config = dict(
    n_layer=10,
    d_model=768,
    n_head=12,
    n_kv_head=12,
    head_dim=64,
    d_mlp=3072,
    vocab_size=30346,
    activation='tanh_gelu',
    norm='layernorm',
    norm_place='pre',
    norm_eps=1e-05,
    positions='learned',
    qk_norm=True,
    attn_scale=0.147,
    bias='all',
    tie_embeddings=True,
    parallel_block=False,
    init='normal',
    init_std_qkv=0.0174,
    init_std_o=0.00389,
    init_std_up=0.0174,
    init_std_down=0.00195,
    optimizer='adamw',
    lr=0.000609,
    beta1=0.9,
    beta2=0.99,
    weight_decay=0.14,
    lr_head=0.00297,
    warmup_steps=339,
    schedule='wsd',
    decay_fraction=0.934,
    decay_shape='linear',
    final_lr_fraction=0.05,
    batch_tokens=65536,
    seq_len=1024,
    doc_mask=False,
    train_tokens=984600000,
    steps=15024,
    dataset='wikipedia_en',
)
MLP neurons of a small language model. Each row is named by its layer, matrix (up: input weights) and neuron, and shows model dimensions 384-511. Each number is 128 + 24 x the weight over its row's rms, rounded and kept within 0 to 255.
A block is one neuron, or neurons of one layer that tend to fire together. After each block is what it responds to, as a language model described it from the Wikipedia text at the highest values.

L6.up2513 [135 116 145 144 140 117 108 127 164  94 141 136  98 139 149 120 166 148 137 146 132 118 154 118 149  91 120 110 154 167 110 130 161 120 105 101 134 123 124  97 156 127  89 121 159 119 122  99 170 142 146 150 144 178 124  98 122 125 153 108 105 133 156  83 130 136 101 109 123  83 130 125 122 123 130 133 176 141 113 119  94 130 106 116 133 129  98 140  93 124 133 117 136 165 146 139 155 111 153 151 104  84 105 151  70 143 110 127  81 152 150  83 106 102 109 133 108  97 131 146 151 134 133 185 123 105 137 121]
Responds to: Tokens inside sports league, cup, or season references (the, season-year endings, Division), e.g. promotion to the, 2018–19, F.A. Cup, Dutch League.

L7.up530 [124 150 135 116 115 115 148 105  92 130  90 149 127 116 129 119 102 168 139 137 140 156 112 171 177 105 108 172 134 136 132 161 147 103 123 131 107 131 105  92 111 133 136 114 141 101 110 151 158 187 135 132 176 129 149  82 134 125 109 100 146 128 153 145 102 135 127 131 125 133 169 122 102 114 141 133 119 147 148 165  89 126 149 135 161 114 124 159 148 102 141 145 100 116  99  99  88 163 111 118 149 133  99 133  76 129 127  80 152 126 144  89 114 104 147 128 119 125 165 137 139 148 111 125 126 122 124 109]
L7.up2004 [109 125 105 109 154 122 125 141 135 132 108 156 105 170 113  97 100 155 104 132 129  97 152 119 150 135 131 119 150 129 129 117 123  94 138 100  69 135 145  83 106 155 121  97 106  70 127 133 145 103 132 115 138 132  75 167 135 114 127 128 104 130 151 144 123  99 149 123 127 131 119 134 147 112 119 118 134 157 153 134 133 153 109 150 122 101 116 127 158 132 110 147 134 142 115 115 140 126 113 118 125 112 128 147 128 147 123 145 173 123 138 143  72 155 103 133 143 115 124 128 157 167 103 175 125 115 135  95]
L7.up2383 [133  98  99 100 119 130 131 139 148 117 114 130 111 145 142 119 114 161 131 107 110 148 143 114 148 129 147 143 129 149 168 105 118  88 132 111 123 125 126  72 127 163  97  98 126 108 153 151 124 128 151 148 127 159 132 102 122 134  98 124 112 123 119 130  82 121 144  91 123 129 145 119 196 153 122  95 171 113 109 125 158 122 154 125 123 152 125 136 145 136 131 155 111 136 116 144 129  88 110 149 119 138 109 154 128 142 120 104 100  77 145 124 117 129 171 128 119 109 137 138 150 155 123 107 120 128 100  84]
L7.up2599 [117 102 108 142  99 110 146 101 132 100  95 121 121 151 117 140 139 122  77 175 156 143 110 125 165 110 125 144  94  98 121 120 115 101 113 119 101 134 165  99 111 167 120 113 137 103  93 135 174 105 126 181 134 115 115 102 128 111 173 106 107 104 105 132 121 148 125 162 140 109 117 154 113 157 132 172 183 146 114  98 154 103  94 130 137 154 113 132 135  97 135 161 133 133 129 117 107 127 104 136 146 164 109 123 138 133 108  87 105 121 179 145  76 101 133 148 129 127 114 128 166 142 112 109 125 123  76 143]
L7.up2642 [128 119 125 132 128 135 103 147 163 106  80 143 146 126 106 138 119 130 118 135 165 138 136 121 114 100 141 129 158 135 113 136 166  49 129 124 130 129 104 139  96 169 134 109 146 139 166  92 118 110 110 120 169 182  94  64 142 128  70 159  73 123 163 123 137 134 103 115  98 153 112 105  99 133 115 147 110 122 138 115 115 127 130 123 117 159 127 147 148  84 158 104 123 146 107 150 140 145  88 101 133 114  74 101 185 124 141 111 121 168 159 113 102 137 126 130 112 135 163 161 161 138 146 158 128 141 140 118]
L7.up2679 [150 121 149 134 130 113 109 169 175 149 136 120 116 148 115  75 142 127 131 142  94 170 142 103 107 123 125 169 141 129 171 125 154 112 132 113 138 104 124 130  88 158 157 112 103  92 128 132 127 138 134 124 141 127 118  91 163 141 131 122 157 124 128 155 150 114 149 104 123 128 131 144 140 142 133 136 147  92 130  75 172 138 122 118 146 137 138 147 104 150  79 124 100 136 118 143 147 131 136 102 133  87 157  92 116 129 154 122 134  87 129 164 129 106 152  64 139 158 151 175 157 128  95  72 116 115 150 111]
L7.up2951 [106  94 136 159 132 145 124 137 150 103 103 129 127 188 147 158 113 108 124 108 151 126 160 134 144 109 103  65 138 132 131 155  97 128 122  63 119 161 147 133  91 161  80 127 137 100 150 134 122 113 111 142 111 152 130 139 133 109 141 135 128 138 163 155 154 146 156 112 125 127 123 106 107 146 103 144 122 128  80 130 116 134 142 108  95 122 114 153 146 135 142 132  81 156 137 126 124 133 104 135 140 133 107 129 101  99 155  74 129  87 156 112  71 107 112 103 122  87 185 123 161 116 144 153 123 112 147 154]
L7.up2979 [159 152 106 140 122 121 103 131  82  96  87 128 134 155 114 124 121 130 123 165 140 176 127 137 145 113 115 119 167 106 128  96 185 127 112  98  74 146 174 139 112 167 141 121 133 125 104 126 147 116 122 115 118 106 134 144  88 147 120 147 127 122 127 146 120 116 129  93 122  92 120 122 153 156 126 109 125 130 116 105 142 122 107 112  77  98 115 117 123  94  94 118 133 132 131 115 119 138 145 139 154 183 129 128 135 119 130 145 163  96 122 138  69 122 118 133 113 137 147 104 172 101 141 160 169 120 120  96]
Responds to: Inside multi-token foreign or proper names and titles, mostly hyphens and initial periods, as in al-Quds, Stockton-on-Tees, Samuel J. Beck.

L7.up46 [134 161 138 115 111 144 140 148 129 148 129 142 153 157 142 122 113 124 107 123 132 130 161 165 143 168 130 139 101 132 108 119 134  37 173 112 120 161 149 123 137 155 121 130 157 115 165 131 154 126 115  87 147 108 141 121 129  97 154 103 137 124 102  73 129 151 158 133 116  97 126 146 117 108 158 149 151 131 131 108 114 132 136 100 103 156 147 115 120 133 112 145  90 135 169  96 105 114 120 106 169 118 121  99 135 136  81 122  98 171  70 138 147 116 146 127 157 183 129 141 143  99 107  99 137 141 109 143]
L7.up271 [116 123 150  81 139 117 101 135 145 172 140 158 114 143 131 157 150 160 112 109 115 107 142  82 134 148 158 109 134 130 136 108 132 141 179 122 128 176 110 148 171 164 149 174 155 103 135 153 125 121 123 131 110 120 140  76 100 167 144 135  92  96 126  95 121 132 128 113 113 121 155 135 105 138 146 150 133 101  96 120 106 128 139 112 100 154  89 142 139 146 121 131 143 121 177 144  92 137 159  97 130 128 123 174 164 155  82 106  81  66 114 168 108 124 157 102 104 126 112 134 146 127 175 121 132 111 115 138]
L7.up474 [118 131 128 127 158 171 117 150 143 118  93 153 120 136 126 143 123 145 147 115  94 147 147 147 132 167 106  83 143 144 133 113 142  92 176 162 129 101 136 118 145 120 132 107 168 132 166 126 149 133 118 144 135 172 105  97 136 189 117 112 128 126 148 144  97 160 153 129 103 126 118 121 115  95 155 125 109 140 151 131 102 104 127 140 119 147 113 135 118  95 131 136  90 151 125  89 128 117 168 122 183 134 135 136  95 143  97  79 105 126 145 138  79  74 142 125 120 144 106 161 141 136 138 144  84 133 126 127]
L7.up1598 [118 162 166 104 154 119  89 113 135  79 112 163 138 118 119 125 113 173  89 129 136 137 109 135 157 155 142 100 164 119 156 122 128 132 109 156 157 131 147 133 112 129 149 116 161 107 172 151 130 160 130 166 115 102 118 146 105 173 166 158 136  82 126 104 134 132 100 124 112 160 106 107  97 128 134 128 134 118  81 104 119 129 120 117 148 132 105 109 128 138 125 110 101 124 135 112 156 132 161 106 121 138 119 127 115 144  99 152 110  93 130 165 132 117 191 153 146 143 102 171 149 104 102 120 132 158 103 159]
L7.up1939 [139 144 164 133 137 125 113 135 109 134 109 112 112 143 114 133  95  93 116  75 119 141 115 139  89 134 101  50 126 152 144 157 126  79 135 108 112 135  98  79  95 122 139 120 193 116 130 125 133 163 116 112  99 128 101 105 106 115 154  89 101  78  90 145 114 146 140 135 112 139 179 160  79 105 144 145 155 127  83 103 178  88 136 136 123 154 113 139 157 117 144 161  81 134 161 130 132 139 161 135 147 153 154 111 137 158  85  70 130  78 128 159 134 122 123  95  88 167 126 145 137  95 123  83 174 147 121 160]
L7.up1958 [ 92 128 133 113 123 154  98 152 101 123 105 134  85 115 103 156 120 132 138 123 123 124 120 132 155 128 129 106 125 112 150 132 108 125 166 113 125 133 162 107  54 150 108  77 160  73 126 133 129 133 131 110 129 147 137  98 137 140 146 169 137 116 146 123 125 169  97 117 140 109 135 109 157 127 138 155 111 136 132 114 107 112 115 102 123 130 153 102 127 164 166 154 114  96 153  83 136 124 148 114  98  98 101 101 163 110  98 117 141  66 118 156 141 104  98 135 158 152 121 124 116 147 150  91 132 185 129  86]
L7.up2643 [135 115 112 109 112 132  90 101  81 132 130 126 118 152 122 131 155 159 108 191 133 142 132 168 139 155 143  90 127 113 156 100 165 109 137 109 112 173 149 127 103  84 128 122 131 141 193 124 148 196 131 139 138 144 125 109 149 134 156 134 129  95 161  92 141 155 120 133 117 120 111 111 147 131 154 109 106 125 122 106 113 143 109  95 138 175  93 163 106 142 109 133 102 133 130 119 141 145 173 138 148 142 156 126 134 108 121 111 125  98 162 154 138 119 100 126 124 136 143 127 125 115 111 131 116 144 133 145]
L7.up2662 [150 108 110 103 122 111 178 125 147 113 115 112 128 120 138 121 126 134  79 126 101 111 131 166 117 129 147 120 106 105  98 138 122  67 184 161 108 140 125 109  78 149 132 138 135  83 141  95 134 158 122 109 151 113 107  99 131 106  98  98 116  98 111 108 130 146 112 193 121 119 126 133 182 140 170 182 110 126 113 122 141 128 108 100 118 149 118 123 122 110 122 131  95 126 157 133 114 128  99 112 150 161  90 129 115  93 117 102 115 114 117 146 143 113 139 129 167 215 159 107 129 132 136 104 126 101 108 148]
Responds to: Commas, "and" and word pieces inside lists of fields, disciplines or mission goals, such as "e-learning, education, and environment", "to promote", "mechanical engineering".

L5.up735 [120 143 134 131 129 130 103 141 162 104 152 111 111 124 148  92 119 103 154 160 113 115 131 100 168 133 141 119 146 100 106 123 125 112 118 137 118 125 162 108 114 180 123 110 124 107  93 138 149 160 103 156 161 132 106 115 123 116  85 132  74 128  66 159  75 130 135 129 151 138 133 137 113 123 123 136 147 126 140 149 129 153 125 138 162 175 132 164 116 109 143 124  87 170 110 150 130 120 101  90 104 144 122 117 125 136  96 106  88 110 128 123 117 150 112 125 128 130 149 152 141 140 116  99 113  80 165 156]
L5.up916 [127 142 183  99 126  99 160 155 122 100 112 121 162 103  99 140 153 180 104 132  87 149  99 133 160 153 145 158 104 140 128 131 121  92 149 144 119 144 111 116 127 159 122  87 188 131 150 123 186 134 129 160 164 135 134 113 132 121 127 144 132  78 161 130 138 114  95 144 136 118 176 124 113 119 140 133 112 105 146 137 144 129  87  98 158 150  99 133  79 136 147 138 135 136 145 105 100 153 119 125 144 137 105 128 149 132  88 120  74 101 146 193  80 101 122 105 135 103 118 102 130  91 135 113 114 122 142 110]
L5.up1318 [132 151 113 120 168 138 103 120 128 113 124 139 117 111 120 100 108 116  79 117 132 123 120  98 171 124 117 128 132 119 119 108  64 112 115  71 103 104 140 127 138 110  75 124 164 142 131  91 140 138 153 130 114 199  83 128  99 114 133 160 120 101 134 110 123 132 156 124 129  83 153 128 182 135 127 126 142 122 109 147 174  88 148 122 141 106 122 155 141 136 113 107 120 124 179 131 111 145  85 115 105 121 130 120 169 200 107  82 119 148 139 154 106 136 162 124 133 129 191 128 156 114 134 172 132 141 118 154]
L5.up1808 [126 121 118 119 144 101 171 116 153 115 125 154 107 119 136 166 133 128  69 174 160 121 128  97 209 143 134 121 121  92 139 119 122 113 120 135 122 127 128 101 124 191 105 133 185  81 113 146 171  90 121 164 137 127 113 122  80  92 140 119  93 118 133 135 100 118 142 125 133 105 145 124 131 166 142 111 156 106 124 117  92  96 122 140  96 174 121 140 106 143 155 148 160 176 161 136 131 115 103 117 144 119 167 130 128 123 106  90  73 105 132 183  95 131 120 150 111 142 109 107 124 155 104 147 129 159 102 169]
L5.up2407 [114 100 147 152 121 106 151  92 105 147 105 124 114 163 143 143 107 141  75 168  87 140 132  80 136 135 133 124 112  79 132  88 111 131 138  89  98 124 123  84 101 133 121 101 139  86 144 163 168 121 137 185 130 130 123 102 145 138 167 156 108  71 122 114 111 110 110 121 136 109 162 129 139 155 127 161 174 102  84 110 170  78  77 114 111 162 152 107  97 145 135 170 100 121 155 141 125 163 111 141 127 165 127 125 136 135 127  87 111 131 131 153  95 118 110  97  84 133 153 151 169 152 156 111 140 131  95 156]
L5.up2650 [124  99 102 129 100 151 133 128 114 128 110 154 118 117 122 159 103 164 113 145 124 137 121  98 156 110 146 172 112 136 145  96 143 118 149 119 127 152 119  94 112 154 131 100 156 103 115  97 135 104  90 140 140 162 115 130 128 138 123 138 159 113 130 136 125  85 129  98 103 128 152 125 114 161 158 102 173 121 140 156 127 133 111 148 137 154  63 120  94 125 131 155 127 152 121 125 118 118  99 119 124 158 104 138 140 116  87 153  86 108 163 157 134 100 164 143 113 185 143 137 146 162 104 138 136  99 142 122]
L5.up2824 [142 115 161 150 116 158 118 123 125 109 136 142 125 146 132 117 129  98 155 130 139  95 132  95 154 157 179 170 153 131 133 121  98 110 110  52 147 145 147 135 126 139 104 140 161 129  77 105 132 104 120 151 185 148 127 151 118 136 100 119 124 100 111 115 120 138 125 156 115 133 137 103 137 152 139 108 126 124 130  83 142 107 112 129 159 153 130 148 139 121 116 136 110 148 133  95 108  96 128  64 129 134 145  77 138 156 100  86 116 109 150 138  87 140 155 106  91  93 166 134 147 130  70 148 108 168 124 118]
L5.up2947 [146 166  72 151 125 109 156 136 163 126 144 155 115 117 100 155  99 143 119 158 116 153 139  88 143 109 178 128 120 111 127 137 101 109 173 127  90 137 106 104 158 113  88 126 144  84 127 149 127 110 160 152 141 136  98  99 109 143 135 156 103 151  94 145 117 115  79 132 116  97 165 128 126 140 122 121 135 135 118 110 118 137 114 132 118 149  94 132 144 124 110 142 114 142 140 119 139 155  80 159 176 102  85 111 168 144 106  96  99 138 123 168 151 140 104 131 157 132 126 115 145 132 120 145 104 122  86 113]
Responds to: First word piece of a word that continues a multi-word name or foreign-language phrase, often after de, la, or Die, such as Duque de C(axias), La R(onde), Die Lin(ke).

L5.up13 [160 140 167 101 149 137 104 142 126 134  92 162 131 103 111 115 104 135 104 130 105 117 114 137 152 138 122 109 111 143 108 131 111  70 158  94 112 114 153 151 110 104 123 129 139 149 130 143 182 143 138 147 121 148 133 159 120 148 152 118 110  96 146 162 138 116 170 158 117 126 184 135 168 146 144 104 145  95 125 100 170 132 152 154  78 182 108 134  93  97 128 112 110 141 148 129 129 133 114 136 123  72 110 116 110 151 152  95 149 103 133 103 143 119 158 106 115 173 137 178 136 107 118 111 115 160 143 159]
L5.up473 [108 135 105 142 132 167 167 103 130  96  95 137 107 133 154 138 146 154 159 141 104 134 153 137 135 137 108 137 129 109 164 174 123  83 175  95  97 159 145 105 131 158 120 121 169  96 147 115 146 130 120 161 153 123 157 125 147 128 136 136 118 159 120 163 134 142 122 141 102 156 132  86 111 121 132 113 142 128 114 163 111 112 138 112  88 186  76 134 118  92 147 137 109 111 100 124 126 140  93 130 131 140  95 142 131 147 107 121 148 138 101 133 131 143 114 106  71 122 146 142 146 139  97 100 115 148 115  86]
L5.up612 [129 125 138 126 126 144 115 131 105 146 136 121 158 106 145 148 133 153 164 117 101 124 165 123 117 164 168 120 169 147 128 147 146 114 135  99 131 149 141  83 120 137 121  88 167 130 147 103 150 125 126  97 137 143 129 112 107 160 174  97 144  87 147 146 128 137 109 119 119 146 101 125 137 143 186 113 137 107 104 146 148  80 156 126 156 118 123  79 138  96 113 126  75  97 125 126 152 153 130 107 137 115 142 105 118 142 118  96 127 133 140 126 115 110 192 102 109 156 152 157 117 115 107 139 145 132  76 148]
L5.up737 [162 169 107 136 143  90 145 139 102 110 145 139 136 142  88 107 119 115 121 136 136 139 118 136 131 146 178 143 188 119  97 157 110 124 130 150 109 172 132  81 139 128 105 125 170 102 162 121 165 144 146 150 141 154 135 128 147 127 112 111 134 119 111 157 143 113 132 130 143 107 159 124 149 105 145 141 167 136  96 136 155  93 102 125 145 127 102 140 137 100 168 108 108 140 127 132 146 191 126 119 162 114 108 122 117 163 135 104 142 161 121 138 108 133 152 139 106 146 152 156 142 130 119 145 146 124 112 150]
L5.up1441 [131 160 113 139 157 151 161 164 162 107 149 161 131 145 123 125 144 146 130 125  90 123 171 129 141 150 124 106 109 148 119 125 130 127 174  95 113 127 157  66  98 171 113 135 163  84 177 121 107 117 113 123 147  89 142  85 116 110 128 126 151 136 179 134 157 114 131 103 128 126 104 133 154  90 176 117 109 152 126 139 129 140 126 115 100 124 112  93 123 106 118 109  78  90 119 154 121 140 104 123 118 126  68 127 168 138 117  78 138  92 155 159  89  94 201 103 120 124 121  98 132 103 171 107 129 141 147 157]
L5.up1655 [ 93 139 111 100 197 127 159 150 109  92 131 120 128 168 116 136 116 149 127 121 114 135 120 139 126 151 131 111 137 151 145 127 109 121 176  53 124 147 133 101 161 106 147 154 177 118 203 128 163 121 112 101 141 120 107  82 137 105  99 104 108 113 130 134 126 113 121 106 112 109 159 131 101 125 164 143 124 108 110  80 133 120 105 121 112 139 140 122 131  77 139 122  48 110 175 129 110 126 127 135  96 137 151 121 114 112  87 111 131  98 126 137 115 133 137 157 148 143 171 108 155 111 138 104 137 105 113 117]
L5.up2690 [ 83 162 160 118 144 127 135 161 128 161 151 160 133 132 129 108 128 126 146 148 149  93 118 121 140 156 135 120  90 117  93 145 144 114 173 107 122 138 144 129 141 136 108  99 154 123  87 115 118 172 143 118 154 136  85 128 114 134 159 120 148 143 159  91 108 118 105 123 106  96 149 133 159  89 194  83 104 157 113  97 168 106 129 125 104 140 164 111 140 138 165 133  68 154 134 100 109 125  52  69 126  99  87 137 161 146 109  94 140 133 115 135 134 118 111 114 130 136 127 135 137 113 104  86  98 123 166 111]
L5.up2729 [112 134 126 128 148 170 103 114 101 122 113 119 136 175 108 118 102 136 133 148 120 164 157 112 156 109 146 108 143 152 151 121 132 101 147 108  77 144 138 122 101  71 154 114 193 135 142 105 139 166 160 125 143  95 106 126 135 146  95 149  98 102 111 133 122 157 135 124 109 124 172 129 175 109 113 139 121  90  86  92 168 104 100 125 139 142 169 121 117 122 143 142 101 130 153 129 120 189 135 133 134 166  81 131 104 114 120 119 121 131 121 157  96 139 173 122 124 163 127 139 152 119 150 116 127 178 134 136]
Responds to: Words inside multi-word academic or institutional names, mainly "and" joining two fields, e.g. Physical and Mathematical, Mathematics and Computer Science, physical chemistry.

L6.up663 [126 118 128 128 134 143 144 119 122 132 114 173 110 127 133 149 148 135 116 107 144 140 184 132 148 143 103  93 130 121 160 109 148  75 131 113 143 135  88  93 115 140 119 143 173 146 133  89 171 122 106 131 188 139 122 136  90 125 139 138 119 111 163 133 181 148 146  94  86 157 132  84 158 112 146 167 123 136 148 113 120 101 132  85 100 145  96 128 125 107 132 112  82  97 120 132 138 136 194 146 119 145 120 129 110 123  79 107 113 118 127 150 148 108 164 120 155 137 131 146 135  97 158  95 139 150 128 123]
Responds to: Words that open a statement of purpose or subject, chiefly to after aim/mission is, plus on, about, for after project/bill/play/expedition.

L6.up187 [115 127 125  90 136  89 173 138 154 100 152 143 112 148 121 155  76 150  82 120 123 130 151 148 162 123 117 110 122 128 167 134 108  80 140  98  71 130 143  87 142 198  95 110 192 116 123 138 132 136 130 154 140 136 105 107  97 122 138 152 125 138 167 131 135 126 131 118 120 142 118 121 158 143 127 151 154 121  87  96 177 102 127 166  90 142 136 123 144 132 113 121 121 118 123 128 123 149  97 133 141 137 145 145 141 124 125 175 116  59 154 149 117 132 117 139 139 127 117 109 152 138 160 144  81 124 111 130]
Responds to: Word pieces and punctuation inside non-English titles, quotes and names in lists or references, e.g. German (e-iner, spre-chen), Croatian, Dutch, Italian.

L5.up221 [136 145 145 151 156 130 147 155 146 120 107 206 114  90 142 124 127 118  69 137 127 129 123 120 133 150 128 147 160 116 118 169 145 135  80 124 154  95 126 126 119 105  81  92 120  99 165 127 139 100 129 140 134 137 107 112 134 134 132 118 111 142  78 130 152 124 117 146 145  75 118  82 154 118 158 122 152 121 138 145 107 112 150 166 132  72  99 139 107 114 103 111 147 107 140 152 123 110 116 138 177 103  83 159 146 147 114 126 120 115 141 141 145 129 124 131  92 122  85 164 126  98 145 143 120 122 147 128]
L5.up352 [126 142 170 123 100 140  96 123 124 131 154 152 102 161 106 122 103 143 127 155 138 120 104 116 160  70 150 154 118 115 150 130 116  93 161 188 115 175 158 149  96 151 110 127 118 148 100 101 111 153 162 122 159 162 151 124 158 106  82  99 107 156 135 129  97  88 155 139 139 123 139  84 125 140 130 130 132 147 175 131 103 142 146 178 108 123 115 132 151 114 135 119 125 149 159 122 115 133 134 121 148 115 133 113 138 121 118 135 108 109 154 124 133 149  98  99  75 146 126 147 143 136  84 135 115 158  89 133]
L5.up510 [112 136  68  78 118 136 124 159 117 130 107 168  84 139 103 128  73 124  93 119 106 117 158 103 163  91 151 142 126  96 110 135 150  82 154 134 125 139 124 126 114 129 107 175  97 108 108 109 106 160 137 108  80 115  78 128 125  95 102 132  97 129 106 124 145 151  93  99 126  89 167 114 114 119 120 171 113 135 116 124 129 146 133 136 110 106 127 117 121 129 108 136 130 103 129 217 125 128 136 141 149  97 113 131  81 120 148 129 164 162 152 135 102 132 111 114 140 126 124 132 131 131 100 161 130 136 141 175]
L5.up824 [110 124 106 148 154 181  98 145 137 104 177 193  92 151 153 141 135  82  98 116 142 133 128 158 161 122 143 126 151 138 109 134 156 113 149 159 137 141 150 100 111 150 124 151 135 126 142  92 147 209 125 123 104 138 113 109 138 122  84 119 158 120 128 110  99 126 120 120 112  85 134  87 133 130 146 103 154 121 145 157 106 103 139 153 138 168 119 169 116 105 102 165 183 134 125 165 155 109 136 117 125 107  95 127 124 102 111  61 118 109 135 134 135 124 121 138 113 123 116 140 130 113  76 177 125 111 112 159]
L5.up1240 [110 137 120 166 141 156 104 125 137 111 123 154 102 107 113 129 130 122 151 132 136 139 120  87 141 123 139 164 152  70 126  99 175 132  92 143 117 136 136 115 107 106 117 161 100 136 140 101 140  83 137 115 141 149 124 134 106 159 138 147 148 119 100  82 111 131 121 114 117 122 145 151 154 126 160 140 117 130 120 149 106 110 135 145 111 131  75 119 146 121 138 129 170 108 139 141 125 143 161 106 154 133 164 116 120 116  72 169 115 133  93  94 131 105 131 125 125 133  82 156 133 115 166 173 110  80 173 114]
L5.up1931 [122  82 124 139 123 138 165 133 127 134 106 171  98 103 101 168 127 138 123 119  95 109 146 130 134 132 107 147 149 156 118 117 176 124 131 118 100 162 113 136 121 111 140 136 103 153 164 144 122 128 139 133 131 168 116 113 164 160  94 189 136 166 153 101 116 128 144 128 123 145 187 125  84 158 182 125 130 126 133 154 181 125 126 161  92 132  97 163  96 116 164 179 157 167 151 133 124 131 144 152 121 111 153 169 102 113  79  96 133 129 124 131 109 127 116 119 154 138 111 161 130 131 121 113 129 155 117 156]
L5.up2763 [155 109 110 122 124 100 143 144 137 111 162 147 147 175 109  67 119 158 111 186 132 141 140 135 124 162 162 158 125 132  93 102 144 135 125  80  95 180 106 139  97 164 127 125 125 114 148 138 167 155 179 142 104  90 125 134  97 178 133 122 111 160 143 143 127 162 127 142 125 130 162  81 104 119 130  97 120 118 116  71 137 118 154 168 110 162 126 141 127 167 117  79 142 156 133 135 113 115 148 104  94 111 144 126 101 111 131 121  92 113 141 180 140 106 103 111  85 157 117 127 129  99 115  80 128 118 138 123]
L5.up2810 [ 44  72  77 148 135 165 134 124 120 139 123 168  65 131 127 141 114 139 137 155 133 158 136 126 151 119 127 131 146 134 146 121 126 110 150 126 162 134 128 132 107 110  82 112 153 138 147 136 133 166 100 133 107 143 126 100 128 143 122 218 132 129 117 146 136 104 134 133 129 116 109 108 107 141 155 131 136 112  89 125 130  62 100 108  92 116  88 140 119 118 121 163 118 157 120 144 146 159 137 163 108  97 157 102  93 124 110 126 120 117 134 109 111 122 115 105 139 139 122 153 125  87 142 127 139 150 100 104]
Responds to: Connecting tokens inside sports results and rankings, such as "the" in finished second in the, hyphens in first-team, and dashes in scores 41–32.